Part of a small language model's weights: rotary positions, 1196M tokens.
MLP neurons of a small language model. Each row is named by its layer, matrix (up: input weights; down: output weights) and neuron, and shows model dimensions 80-335. Each number is 500 + 50 x the weight over its row's rms, rounded and kept within 0 to 999. Numbers have three digits each.
After each neuron's rows, "fires before" lists the tokens most often just after its 100 highest values on Wikipedia text that the model never trained on.

L2.up191:530578535569506468437585428408447534501540496521518522533506430492561322501568410581469503600429554516487502574472487471452462421521419502360544374511490487481488478492475471572501464479534567440468507393446502400523588514530529607421539530568496487448498490461462506412525565435495514513526452499489395424466496517555545555517466523480541471481502466480553547551513439497505558486458529524535515457513527530473465561436513523536471531485499435493542482558484604433569509552431541410548378507464477546542477538545479433480475414614610547522606459513374473405510348448493481546494422575507414487524466516543561538332553563503477518442505586483560560466514478534513523425485496569516517559455470508410495470456497543496498434485488585511458510496542494593443468451553468
L2.down191:499570549451504525624499545587571555509391511485478569494593511520473508554558350521514455492491435551511509461477552529522537522476473442509470598414492497449508452510469625481438474533463476398523546448530545523549421502473500505426512548480474480503485500427503497420558453500423616679532512420476470455560433426506537486539448534498504490526542441478520519423535445524442540400507385500504433526445530492596521457526452534513470479489494464498550551430493535417520463402534522450598480524511440529520577416447514553510427543450562487419468473469446519450582381547549543485504496502523523466468565400508535501557579517513536527438564517482541513520459492410495522537542523476541397462533389561544464441420415464551501475542526395384522484508489424369450610540524533
fires before: "==\n", "==\n\n", " ==\n", " ==\n\n", "ated"

L7.up736:525482474498547581467573455529455552495580500496508528465481528428494513513417497472456424472529460451480479482498518538537499481456492465468504503504417481517466523458455470463522380495465514463522420484371555495425465512515431478553560530573525567452410456501563502498525457478497474507546540487512545494482475570435540472482463460533520487534469485493484580457506521531476507470453519487517430596464416619521528468530535467595524589605511516506398394465492648560535467439413617496512473556501469475517396573500506476491337427527578524400611442561503482481533545481445657384510541509567599529557492453423531516466493464492493558479520465507470431515520493391533554457572501549434564531511493391469526391470429487526468465549407506450520478549557476500488477491496593
L7.down736:451567469481534499472461505504528458568497522524517594481497419425520569427413530440437583514510493562451532511492582445544503498588454400520540531474440479548468470478504530503534531429530560442566474547454513572574513449563546572517430464505365442418508416467423552583490510567447491518529462493551540542547489550503497511500545530425420571509538448567506416489481462467531477487510403511590535477507560616547454495474493448478521438507421458469547553473604437582470423519461478457458502628444594534457504505464499506566517438509581589408542422537590488568459458425511524532614514517566453561461464439548519500545580598496490463513543535587421491454460544447471500517515483446538581527422410501436473528451570477435577466521567444621392615518522614440459528529478512
fires before: ",", " March", " December", " May", " August"

L6.up1328:476523455480483446563480462494573516472569506477501538483508477479490570583528601479540481530489467502516411460400456376516509537410561403510432513522508415487530481442503550537517494489599472492501474509449538490508533519452433527528540561553494552555493514386504598450526555481494493477411524551599596497522474365456444553541501427548501455489557555544544446352509469546404373551449490482499447479506546490442518529617530428487543581440594455554475498491435543462468492501532542541537424480502582452523515494577508496523587499525550543607516505505433514421476431489512537411609470515421519474590518625497499540549496465495456532481451504516516501494512556540446418552530454465463444548461492493460534555501554476525550534470470597387607456511502429494525475512519534
L6.down1328:460422442479546510507552536486549493359555539456545576494524562529451597539432479481507433492497517448512529394490468440473409509411469466477471507479561501445529552411616460505533498397582582477518473500392440477538594573476452469540548461448555453585431543495529594429473519484499558494433519574468528494508472408443500487423467547528402485511521434476560588554587550427437575504492535474567471450524509562452461492609454476549485465491513484495514573562504465586474478417560491521474480466631465468562502488396517529535496409508550546465485508481515465478590475515499436497521532480476609419421538500452461530445551537559438484493447470394528571545522508451482589580474467503439509533508492449493505442462469546485508553587562455469416529525510476507451466518381480
fires before: " in", " on", " with", " of", " to", " at"

L3.up973:456520485529443536493431537391482430459500516515529451437510423501485525498498559517509582561517458578525513517570522549495543442515400456446468489523396521577510520561553526529445454420544440496534478497480517547536540543497421562498536463437463551563484495408524531456440506382383577469484462458460518502502518443535421444452492459455555494508582461524420429477562497543552444409445430525468566542549535537530385555540503539519494556504509525541452414479376537498429477586505437574515554504407542524534496528501479446392531359561509453560467476587510476640451475511528455469554560489461470547442584565475446451477496459486552603462587531392556497545469456400554387433445449516581464502434503525423493385570513448449507517480456581468546428446589407572574565492590441
L3.down973:472571558566528584557424486510475548441452475483517480496531457485559501555536494487525623530511506395420491503495562524545426578474409431434469489556454478480514515463529420363458519556468483477518453517503547523494576457533513448524529500472536555625504500447565427476508561483568523445442515376443546617472454477556498516511423544440498574581521548380560523578554424530602442487439385499509556594565508497464495378350500507488474447584429452516593478383518555528507478449484617454550509504426497485538622520578569509427414462571560545457558541501520514486522453639522420501427521531536452456441532397605464544519432513449641452545492538443459588576479536497442414543501475497501470453539486570499441500448440520588475506492561468585542476514461551486549525591535505
fires before: "==\n", " ==\n", " life", " and", "==\n\n"

L7.up635:534500481425541521510540461456512460433455491478495508550474466445640506642497453431568490485429372478474477523577561560535485458423521550495537619472500547590482596444564516544530445465557491522530475643392520549464510452477604592538491585477396533556499513541461533425450543543526462482378523462497515515554460521567515510505448410472560506463552459516484524452486505502499524524532518469457490406490594569440563542527417548572466534478566503491417520551496462506526410579576541511446540493437497484446463542625498447529607491454599462507444504583564448510497520521451487534508459490475578506567525425402492532573462520456512519579508469398421632467435530427492488515465515565514530523456491516494512474541493536495492435542477484503460512505466460424501486490502533
L7.down635:528444431493556482512489539514520553463503540546412506520473403460491480524495515480476401513505547496438502523494503459507615485430427475331427460466545445438527604511526497568388490515494579504409504553433587546412482489463454510411514494505523515421527444423472466550540552476556460486514535520456511456522495478472459505561472471546496454552576400504493486539555474500512481476530487512478460426473491489579539587411476613484495583500539550512523421428503527472468450507475487527509459469447599542488550494562441460580519513481389456558428549488490461500418422507419477446489530547499528511479506471544552559487481491451512533566493502456456493546588567492546544385489529463519582464450557463501416533448461582559519547585571497449437462544544516398472523466485489
fires before: " of", " ", ",", " the"

L7.up953:525483589467542565405559468402501446517444508554434441491489435411451507522483454511558491496468511567486575506539460550577454532545554484475465465406405446473551485481436463510507498438492508459454531487566473508472482449408492568482452491518574540489518478513468564513448467487444515529502564515432461465550512531471544533513515383488546500462443671453523478426515484478416595549515584429542522473542469531562579492527404498603403589469579534509605486495495460477505561541484399475394509501463455392582486493545428472496581599508515534397473555533525598494527411459595475462510518451412485494497553519489554597480534502437522502507532555399462541505508514473524486450516509549506546473534476620480530531516528577528524514507486538539502585527454518461533537535618525
L7.down953:535425547534474575507476559529498468476484467460528490452525471508526464495436537413406470546557664542448536502534579502474526512503449439466512528522489532444475418605466502524529532571515446494476513606535558544565467482584577463468529442525503522570573545462441485474505506521432609566524560487454512514469364511461422601437494438489446538509493449491502447402513569482521548473544564514500527434520443458570526449454488537500542460574569504433512431480463457514400479360547495541509448484526513512549522386512506446485599513533529570479577538447447531536603445546534528475588564532494468500465512451566484506504442494497473405542474552599486510517576499459516510582488549466431529615396528564528629511519558499478494493582550483566559565527423524504481395447528520
fires before: "ording", "ible", "ess", " by", "ib", "por"

L6.up257:539459468524600569529447420518556465540592564486511478604589534492492561529464481487540514573515478463535509441449457555492564471541520532393507488541414531450474448434575559488524457493464462505483422465589483527533579499428572475424522413520490461487498529462465483519498483437410421468479534578494541446489489495420389410437558525549503595538496429535499526410465472476574485430463553489525474537368410510474467461470483490445477439499575513461446508514507613482530433515491507523454513452499464481389479472449458495552537498482491512587506532407544383543528517518575467591466491537493519578425391531442545626421449503533449464478388505433406539508500499515499519497507524465530566508501430584510546417482516420456486476535491502459487412510528491409519523508475472
L6.down257:487497516514519525463499444513490468579548533435519509520631499485557468511495566517541546583484516488542554457475518538539556439485438549449454466485434526526499484577508538487562541531379475472538372505484534613537516557511536489520516528537498426433528525515489489541400491542440569411508553461574508474514492408531493488534548457553424553498510509464447633492520553509404459554552579406499448507439541455474539560427552479438500538475545490499485449533485591412555518536470513511528529497518434534479485447551439465602461402529540468459617577480527524446491562525413536559458483429532444558529524413401556437412384520605519484515555487531533433514471562524468542542568536390530465514486470504517537401442526657535510569483506580541480537471474456547490410492474517
fires before: "ian", " (", "ia", "ev"

L2.up1073:522385484560550413561514584435574482538421527421547563583461450617608561540493482521584452462448478546525550477489500463488524523549502544455640537554513438553513485494464480569484428505460436507524474503510608443496548472530512536547421479524514465468397468578482422489444531486488539508461545548480541504540615509454433520574516444550573468420674468430448492544500380533493468532508532489459542446527536514513384515517525531534433399495486504530482471485500497502582547446507445520508399517429547511542496460457481549576534524408488508557516474538466467487558473449534511558552499360471479500555468506541543589462456455551484442484506500460509413494510458494505484458539504516552490546539541438461494429458583499539561489497483516564468554492463502500532402574530512
L2.down1073:457534468507538535476547457551563475506588480468523470510505622499518501511355480435522560565454491478451463616455413532529477485481464510474534523535531489604478494440423577461518484548506490496536521497554527511532478482589447515497498519483431519471504615517486464420463428493512525520490498441509502603488500478427431478376490536508465476559442469484512609558476557479579548489523529405540477557602458557456471481450500459478408485514564498490519579471491461526446458486497518529560487531504489501536599545479422533641554471465539470596507399559498503446537521459451460463414415442401472505494496456504451531569501584511527576617515566640467529545507523465490562539478430435500448494450478534511471477453556539457479452425498562447623448582513505535432391531521507
fires before: " |", "0", " |\n", "|---|---|---|---|---|---|\n", "1", "|"

L6.up606:505511531535597480527349544616504549502533490490479552425460523429526530514484524446529517451416503519504448570376536491491537521489566462509534503551547419414538469522520521551510552519488334556492483616446540466534571449468519504473552522466517489489515538526611518448460419516532526538542501559479509549485543511502386614484481504447491479566531476496431458555551442497527492506543556510490463439490548506535473501488505479454508498545463562634541531524558494506322434573544455464535469555530449493526407549540420497491441502520513552501500459489525514450496434480420550516559537488443493462511628509473452578496455533509419552464582523499442484508555437612476520662562517477485378513490531479496394545504483589577475576445460476520557432521455404494515519513450557
L6.down606:453502488542618461475507513515516488485485466506552580509425610557554489516531545454418574436573453500586437489457539483515514503587575412468529531392528557441533548450504588500452563537412454484547453583480496479488586548487621519485536586458523516474450555391551491514451518556507465507501509510457556493463547445531507569434387429422495465530592436463435552487459518557544518531520517512441509516555543510535519407472507574521443518395485544467504487535581538478490506522414495560525465541503496458504448549492485571490502475484480428539527454505578509453378412502496434565495454478555529501504545477490503469472440540509577455480569516496434445505506534493514519530564469443500498563468501504481517508518450490485530633565421459601540456483473408490438442523560536
fires before: "ing", "er", "or", "ress", "y", "les"

L3.up930:492473462538546434402569528479427523488452454546587506567536491474498460416549554455483474498484543587560516490509550459462435523452463495569504497563482526471489507531529460438501574504426548500468556513489520469552526423541490526581442349489398551505560528545447462429557563473495542461426501604511504421586459505518524493547603438382409534524492455525508469450502416461493445577560514451467547433485494525465488513516481470616544558495518514466552476517469628536567592484519519492448527440542511394540429487402453505639454548617434474527510554426502563424502489542497467483572608348535512583471606456468481533472447471480523586543490415490475527528468406446484409503511543535498542544492553492453489477483504478464530614466516531473498475526472479519450520483504561
L3.down930:522455529559471539441526579509522448503527465463377413447507547513517467366594524551403518493397565570418447552513475458559554560459400417484578429435507468520499515460518476514428537587496552493443548456505546590529496529471545594529530556573489535529422566528530533478469541501547438464470458525463453424505396494485529480445547531520471561464441536490452544541572502548496477595468494481546468466565529475564516496615537449472601491521565400495484410519464531505466540513533530401459481503493473533520558461446425482530400645524545519468515464404445471449501471421564441429547432559430490557461466479478521512547485435568572558476453566557537497497467420528438406414407605429509418464460555486544508531523554447568501581592514524498540508537429552454468468585514508
fires before: " |", " medal", ":", " (", " –"

L3.up264:547407492565415461460535532453539490502468438425435540446554570544479491540565522502442498409474474550471481438597492517556526537457490423500555494503470393448555479497481563587583476529379534429493569468523610404435512566421496433522546459569456507566500534583429375369508452548503473536502599451541561481484522546455514539525498472517469495484412450509492511436544447455458480514456412471560506448499577510538465606578561521569542463567528531438426484565475577489610469466571513537529569458487558458519449448489454475428472470607550482526568538444535572567407545536502519393487500443536493429427481457467448467589541457474478584463538456502535537574486552453556496522402459494562546463445596494536452568502539552470553566498535572514436471461452511493559440511408531
L3.down264:491512494600501608441487545512452503559553474469466492532506502525581570417465560521522549494606542473554576536478447531541496539437414555452499464517478530560473498524547500517632518526432552520432550549465448491498499651477482557575424555501511452429501586454391473460480527424482619463563493585464371559501491550555463474555462490549516449475433476439432574448473523514440448525485529537485486504507466506459488461487496537512515414478481454543508441471491498427497583530562509498580433502477522548485496516530480512488522527525494418509479465494395550514472510578480485541532416453446466450568412521473635490478410469425580546506538473459517537453553429437479483505556473554500581446599562447463422535481448477513543484508495534497443427483525467453529467436518582
fires before: " |", " |\n", "s", "als"

L2.up68:474516470452563521477561494495495469561481571480475481546464596539517437480530534496483408491525520523484396439509470537487527479443533518462537476501478492487550370551415437491560507530462535518558508491544507436421497539454586494462525428452459522499426530592525407501472527368409524584547578557518471533532573504509578515582407445524543498466502482515509484437515486495470515567509392503442474505545483453516471583535560553564455440529441592567517427512496527549590537520612493539441435575514485555525500442477417470497428545541517501458503521467515430540506466515525542363490489469514515461482489465582525530401529484449646537540505509537427566482489446443503509461566491498576503532503548439534431484502448486481513454518487672497559506494513505575402419390526550
L2.down68:521455540464618510462544477519430491468550538431489562477487547542460518526474530536471516598485561485410575483461459508510409491431482507410491571548516483472481576502432436509452515550544500452433516498505501540437533509505430442522492529443497495421498516600430482493543563500467487512526446585545480572482461536515406445527452451450550502598528494440523504596532573572484452536545455476561576468479529609454582418555405475466562499365572418492476472413539567497442502498546467444500543507405509628499533572442556576557495508582443434434576558508527523497560443516507516530488542479505532589532559464594531505531538460612416490525467483518504417456487503457679514553438585577478489408447467579521436504469545542538577506436494482510549503643510541460498515511510499
fires before: " |", " |\n", "|", "|---|---|---|---", "ers"

L6.up838:512482529465482498489530507486525470415480571584488487440510513454450550458460475469490496495418540478475536661576506471443497590526511452489514532457500506478516461519447504445544494494516480506506467508495403529418497538501537481478517511518521498515562513469448491433557575622503478425501518515542496548608448448300452457622468544544585442518529518537622480509514494559519489572470429489476468522525472564468475572555467489527507549447542483499536382507522502475573462597493457577603504503439480588558506445560523532388505469492456479561406505550395450314522586405470497498570481534432534449466529583497544471551452415484473609530463528580521530514528385542413564525439482424552437470502505459483529456545477544547540474482545523485472516561566474434459456533541573
L6.down838:415540570464465476491449533474466522569515485512591499496568527555470561492627509541525486583516527580499514508518459487537505468495515445493501524419428571576497393586492487498540514469498533469573475533565455514566517454545509551425577480466504472611520526517566462480366452477411471529445489474457427452542467452522524539528466491470562511426515526472533441492484438512589508505518466484351545532516520545512522436545363412545486567479471444535526548448590442452486461459535392442553533412561530444512534487472507513401460507534467498441486481473484520527517513504527549533438533505489501461467566481629448501430396441512528511533553515552502457536509584497565518487487523447455508492457566484485525542445448491511452494496637511472487541413543463457479562488529498
fires before: " |", ".", "z"

L7.up463:474506430474531490467507612483517499445401522579558457445518452397611538457513442483586483476462469456523450524674552481485505533529455507551551600490515538555505602509534460550503451552516544466533551583515576605538530522487569416482487551567554488457401546408451477531492542604461430405520450521513504424433470448432536478513394496505545425489507521585452482559455536543481488473543507447486474458423467527570545396415501566538574465478517517573582520473585568515475479419536489488354439468447552447481478542557446419570557426572493540560531504453475511475540478570523523462576448536452501451469529486397515479483532506469539568501441490500420542467464566404433567476520518539534532531469541519506478459466486551490474549450475477493432505502556513482508446518504545
L7.down463:546459572514509412554514554581500480507458458535520445471558469548559531521540499465536440465520524506449446503451489584566498572500531492533411466488502465490504524562476508620460474445518467356436534468488520579471508498480528397529461506374500417570512547589451462438616493430627475447490589508525556534532445454464589517519409535488496510520437468490572514497490547486485522518544558433535441509450487629526490458433498552467445508481447419499572502447613538532507501525465547511521468557487557400434507401488413455432475580570457515487502624557505499489507554503499508451561476487457539477500525525439499497507533449461578511563461480527540454426491515501498548536505535520442539625530487499467467424432484543523403604589447533483496444510456505513525446445456518
fires before: " of"

L6.up1303:463414453535551490450478462496452490487485591489451409506512435561516444487489483470591453499508487499487469560441468473568545472463569512486520433485569472386421505535476537494479462443546531504490543525416497529476388537521440506452511567535484519511451479470459506474379500544478537442462501545423477403458493475392605504485492451586624458487520527453383548445604624474560490434545471462568574519486523518455523479552529417499482475527403533404459512518490529501507542499495537482362597469550467498450504439501416579469500497582545515531492590428539546449522518534448491516490474487611476529604547506504504575438508486478496529440433467383488384509524536471540511571501479511461590383406511459542477507580528496373419547531572490534493562555501495502548561451537516
L6.down1303:607463440516443519535491389470462521474512573520466517535479506512540490507462541504455568489539478543491472550512472469507450463456516541522497429526556550484556522530492518575474528417460506503526549557565443488506418537358572465500528420533472450557538476446506417631423652453497527495467435502472493489517522466580594525587546681469466543511546520552483532412524532493467477557494442494592439571477498436458498510571445429475553529552459427560517518489535454481527360503581504448549546438483447469466490481475523535404599560453548501382568452310457534429426504451472596494484452574482452509458488484429453485431541546512555534438499465465596570478467472541484576466524484514480511481571550444498496552516459545490575506436467484539496419381558506588464476532467513
fires before: " ", " |\n", "at", "N", "L"

L7.up71:523497494479465496568445478394483533451459511537517556453517526518404476467423562377503496506526578499511563520596499494534457479476449579485556487549384450432509437447464517505378452452511486508516646626469483498563493464429554534465488433449517468492568528531498472537589526384539541525469494571435487478485460491487475387471497462434483507516445527491577380415462563573437630500458537486529472474544530463428504498485591504499483454537501536472480465380571484507408434501560444482501486436530573573466605444554453500537555535569458572543504417561466526477414468542433519515521482602480477470493496492542603445418570479571527565574528532452549585484438510509558502497503443508502566463515532507468478516535503476552483514487490517397484533452414541480515473495476597
L7.down71:556462470497466536480600513586580514536484465500598613390461526577495507523483567577492488511384506511553487425510503544441502434530589548525548533541453499487525519590531504478487474527566512468638558581450535531484495556555452396438476484517607460553526445505525585497472500496536439519503300520485426458557453520527473512529525492437424494531631476534537500433427548549411458509517488615410494478465487527446517531469506465484560525539552495467512432532482398456549504433480546500494447527600518595528514510492472541452434560426489466518502455512523409514542497567514442435568535500576461473457464451508443488490456562399476469464427464598438496445509547446479503521477609414505614464445431452511467521517510425529505483553469493384422510493440509527435520460381495
fires before: "0", "1", "2", ".", "3"

L6.up1034:572549471471512511437438484512498507499451520518513505545571446480498418495509468460538444399449573475522481444609503558529490588471473411445505569561545577566531499497551507563502443481558562465440543462504593529535556409570565470487534598468552506533519591462449518486454549542496552514527495498504511523558536511460531556519473536426494538552501505551565484603440581504508491500511490491480468499436518509506530428398464556589584500488537448539566509490535500416488378410530584508403372437460542547533470551515491467480513461494488474541521540588480470474547482481503527459471516498434454484523378519519510473518576514525525591493444562650512451513470471489522460505504464522462510571509396474441368466428475530596464504512500470465531565484509512516512409449484534
L6.down1034:479580472386595589533484498467423461408472476519501483546647462550542466562491532550520522400465452515562413495519563451482498583517533466490418486507513581468587442486484500493596464475491399541637520481450557459452541424428531507547480546490548374406526487546532615587617471497495510393485521574573445561438499524501527492533464398415494575440555403502456473480539403575571427495534439492431474419456518426529461488610455477486565487455448443449521509411572539510432446594397463513459475453494584400478497529490547524464466515504527528498572603524505514478552477547440520464562459475414496466525485501376541439564518594519578529539443525527501528551449521455448473476635450498458460509504525563450474434518467526536421450514572539501504481518439535392418447461502492
fires before: " of"

L3.up227:538489478510468524445517489414645478425533547487516550440484560484493506444465406525439501523541557538515507505488511521496472505459551663433609481498596488507524479532384481548467592497482495527454454459491474422498467470561473461519532567524566502520406578519499507508512532562462532439495512500486482474370488536453528464502439432494608454532506515501416487412417491473512547532417480496459458565514516522351544545558531450482537443544533525517499495558506517485436478625485454552554597581485447514583442532513437515489543522451554556545468616459506495527568594510522428559562573481490500540578473538490449508368542436497482534533491563576511517466445454498531519522453499465408533549383508439505493502511488484515486503529580543525504479526509520447445524516516411
L3.down227:486477514452558515515575498468446524490560528510475448394533533467512340502429428529528500481468461467493504494477499440532443423554466437566523593459499537505549613525536612443505469429498526422453485514544523493444462468479579514420460542430512574633500470504566522588561472510494538527527509514553442484435439563486381416554510537426461577536504546530484520604531533469501511512554556451476564570494512437561499454466560421527543580417473485482520539527489484515492558485513496484418421396467542537413502538541560551556415423502579423482508573538439482466446504542465557482515520552495514447489554558463421649512547517473523580528437441443468443473464579515437456544456548543563475523562488343506488493431566595404579551502418471465510514551531476440514494473424533
fires before: "|", " |\n", "|---|---|---|---"

L7.up520:473363483572483498498412453534438460474508555433556579467457581411506480501490512493596448567421418490397633520427423488513467459456431505502476524605496534445548557584510517546495480490538481556455607550476481505468517479571450540484605618544473533493473485400464424505533468558452533551519454522479535556502518455485489452527478556465452502530471503500466514430573424528486562461523431513575369494496518461483468442512494512581463528467494462479494520553481385514547457442465524581520518471532572508551482571497564526530432466511509595509445521438583567386476497496556478431482452520499461461514514495476476481420483399489513514484474515476549633507425481588692535531507489599469551513423483491405403393499490526527519419494411464435447580566575577556474473469507501
L7.down520:431561461565467430509455677480590494460545547446536427490500531484486522492623534583531533557503426571428662512410518502571480531507510482432514528523532554541509514550564471515477489464487463474532503425449534511568523502503433431471493494458575410543487507494524435485547495562363622480570537426511481635437508511482391486498537526568498476502528448460521586502504460520529479618447458467526438529490485444502444528458463529550563453481533513521476490546417538454619362454475431472460498569474498428525423477402423528550469535489535517564411440557559529529571493449462541493491514487483626496529525472521453518524520501471511537515441485509525522468500528559499591624501536554413538498568496476469506480465484450520520550415464500437512430523572456529451499454535477
fires before: " in", " by", " as", " on", " from", " his"

L6.up256:562580483545502516433466456467494485588545412566521520494537443543553533570532436452562491565454430577464441465487466454470469514533476601446513582515497570551554487541562556544554469485427521457393581572439495468458526493488445423496458449511523421542494459541527559487462462478389495533503518560498478498453480488602510546481548472519540446486532497519547454505455468422577578527514434455521511466436522478459525486570489449547486478409545441463510482599481590427476458522449427544421584539511516500530542530640489522518479427519508498600397396559555449498459509516535528439442515568597424346434570438499481567411476511436571517457542408547408427430558515541454525549486508540469456468520537492493478558576579434613521447453558486526554469519502558404497543493552489
L6.down256:537608497519525540592541536506478492412542462483514533479479539495469442502453563494469469598499480627548537426516527520428483581475564475462448443568542557471543478546606444545433511522538573499505533376360504610450523476501530383441442476567576509517507601513390590411498458538616459494491530472432445532548514495473584462581445454524445513515472463546541427430561473527501443453482397416450432494461441478511498489535540518540514480491491523447496533554507516533519567506533530524578508482481479534606458550558518519602457456503497438450485542543434426509581466536459484465434467581505540537500490469472506459499494445512542564452486484567504421472560465558584532488548507454505460505405463509448439440382415475579477549440570484484480550476607453516579407463447409
fires before: " to", " as", " of", " by", " for"

L6.up119:568583471592547440486545544507475482507440508509453506462485447539432535555540531475542483454526466501441416503467495523500523577491513531597470478493470534483486625461581495500498481437557548472389556433441570435483471444483600501551583511433548513414439429485509568559484362522516531473518490581472546481472510453476565425560516443488443562474485433418501549578458616573562500520499388506599487543439469474554533479510457580521519474538518535533536418485523515424511471436586496605497504551496508539504542531489539477545538449485516554525439510451477507482481489500563517563543522465426501477494462588507524463463457500443395552573414645611392461533539470542486496477466485551503554582400409492399451508538481449432442515509417548489531430520493562488493467505522575
L6.down119:474496469523479481467505563459575460577487587563530465589582519561501505519535525441512398449529496487587474470483543521511476521567454436521424498553577531472546556592552501433560589445515572543456595413454568426492520512518501384475505510519576427461389462617595440455477444524490507476553524482551495509480447492475472556497433537411633474455510567461501520491506459474429509436535446504507455487535450552520454479508523496477442468627417509508498509486527456563584458449545490588485568501518416441579574505499478621545504489439535524472556433514534597493417514447470496547458423516423509537523587483522553489587519533538387508541452518652513412437504479527477552478471564503496418441547418446408584533534431537594526543532511544475476442465478563513580498495513466
fires before: " by", " in", " to", "ed"

L2.up601:514494441567508509516495541514486536597452497543423513445547440551524472612524495469553571465605528527524457465504453458579477526392517516573500463497514405437480626511529434573484452458471503518414566424465549500437456495500544545451519502454494423423476456539537541502495408489465467402591528524530455490489561504525542506577476465406535537462558464385424488528544513542534555520423399541529510532489490472563513464537421534434521476506479537468540500510536490421563463492473416518509593504553553542495550417495480569535499453487410493569463436448460653525427584446500424459476457468405535516502485517515505490579455467429421427596487539599556515560485603549540437461422467627442517589474473597494349511511621545473506489489479516426471438487412511501459461509488525
L2.down601:403498406448428533486483490381515455513450644488666504448544452507584620511540449494553522517439506535492594512504545472530508545537463497452507522422513561500476483502503482456549422481498549556528478493395415581516536521481547388519575496451685474499487537433494494468506498625538441441529525498551514551459527494474412576429531619526481462482396551509552514481555446345500457479541416465488483541622556537428536458494490543606472440611524495601434465582566518577525502448516522516378496515490409479575524553484473517466485584499445518515480448462506531451367562465541524467492484490507470473459496513519419487475564555483421517463505515562579493497557489508556429495527589477547476430551458517454470515391493473490544507474486510510496594502459517581511495446365515
fires before: " by", " for", " to", " in", " on", " as"

L6.up1461:512506449534673452476454515517549604554381521479484523502498409425463472428467457497475515583432485548554439439511488566558574560562544571606483514511403503478455421501535502559538498538530500443522547564558504449563530489561529475554531435537497480413478508444534504478465479487473468478525485503591491572457538481462538456526471570483434514466471515424464443454570486461473549462578472542525484479509452432509533486434448431471446511506474561494437386503469485438489401458526545537487530455461566548498496374482526511529525424484438543542532492451580527477525551438536458510501564425468425580521447499511508545512434496519453568433547507621494482519381435549513534474546453520380494532519579381481456506458497601514448491647519512451566498462509572545477445541491569
L6.down1461:473534591520617485436434522497442493492470514461453468463528576553461570413564385562505453542489425471619554465541574524417584522428554518430536528521540526500422586513481544559490523563517475432495439442456460469496549472495445502474549557468568473468506513518580500410533482558601460489501431491561496538533482501590438503464504527538562426549504566560523399485512501490539514574442484590481492601549493424505540459467569486500420433412532573458496520521533467518481560527486541408543459504524483493522446571572480503575461479413567494421521441536405472446553498499612477522607523452525525448439461544586481494619480451461466538544459472569530485502490462532512532511530444523484476544492529439525405545477434469466508555568505511487498486581472504481530351463548420
fires before: " in", " of", " by", "s", "\n\n"

L7.up231:525486444509520499446429505505571520474540484512567565435486578492536394494605548456518550529453533513462510454451468500466485451545490533580510483576524500544553464507465489488452366527496479455514410459580540553465487512465525493490496480530448532515581544500538480425582462520448362456450480449490531616488544484510506454445486512539525586485505505617558488478603508558504536504527512513565415472452509523497515529494440485411491516449474417545500538546489520403520552473462530505486495491513568559481489632457481551470471528402452485467450408485558478587522538472535573485464524497531556447531475523497457506473430438474479366532459488531568468558507455478504478516561495565431505498429424512398492349466483474504506427553430547537437530655502489521561529474471509
L7.down231:542499581419456523452537407451525427401581538578353519614510449464524508533492520478504540523519460540529474539442543525467495450475555493480468545476508559436571539492476486519459517368400578524560443526546504468521458489453419449462434511511453521483540471543444496528472425513547566524498462566420472497440450500453507499495612555466550509575551491401516563386598404522557476558475487441550400519449535496432540437533548490507500516458439421497562482559530459519544549501442515518491464504459446541495508499487515565450469499517507498421505570479556415473543523506459530460533511543504608493541492437518503468487544506378587480464483410438501474473503483500479511543524472618527553520519461452493483480485466440596563548511516488423520493549500555464456465526442536
fires before: "ia", "ian", "an", " L", "s"

L3.up1012:571448531505497491516512627513537496448486488492451485532535581548532402512475508528537481535419593523403442567571516582569494432486503459488559477566635502470500436501532483571451477515481499511393535570501504454475480447548503384524428455403557462581558425530505436518478468495428437402555498427563415451481500496480486456407496486489533542514513577533510533486568447549496541577506518519553462528486515525453527527463529527513496476523514506563441472418551508531443605612537582487478535512533510548492525606498520499442445535585533495484520515509468443530452452456559429461382516445478540514486499495493599543444447461508477526565529510399554564615467442501521571518545450479536527479490452473510570442482533468508491541514506576534440400527507508517446472502487500
L3.down1012:491520460543507431478516567467461632386451503496537549595441476509517485425526507497465502546474523601464569524529584430479418508534515481581527502534487472473561513409521580478434540557558513522512428533557461458497596570524544399487517524421489480478519443517497498573468551526441425525504524465507584490440613563538457446504494437495544489471510465536575480542519501481547486553542440495544549510538480441489553623504466541541512487479469482570576461404528442481455494515540544453558491511466431575499428515468570459507475501531592606587430485463463504493606558519491487488418457561521500449517518580475500385534447494527514541444548441468516493510478477481470468449531494504508422535514505468530490458448541595541498476473488476550441450530453539503459513397512482
fires before: "-", "===", "|", "A", "The"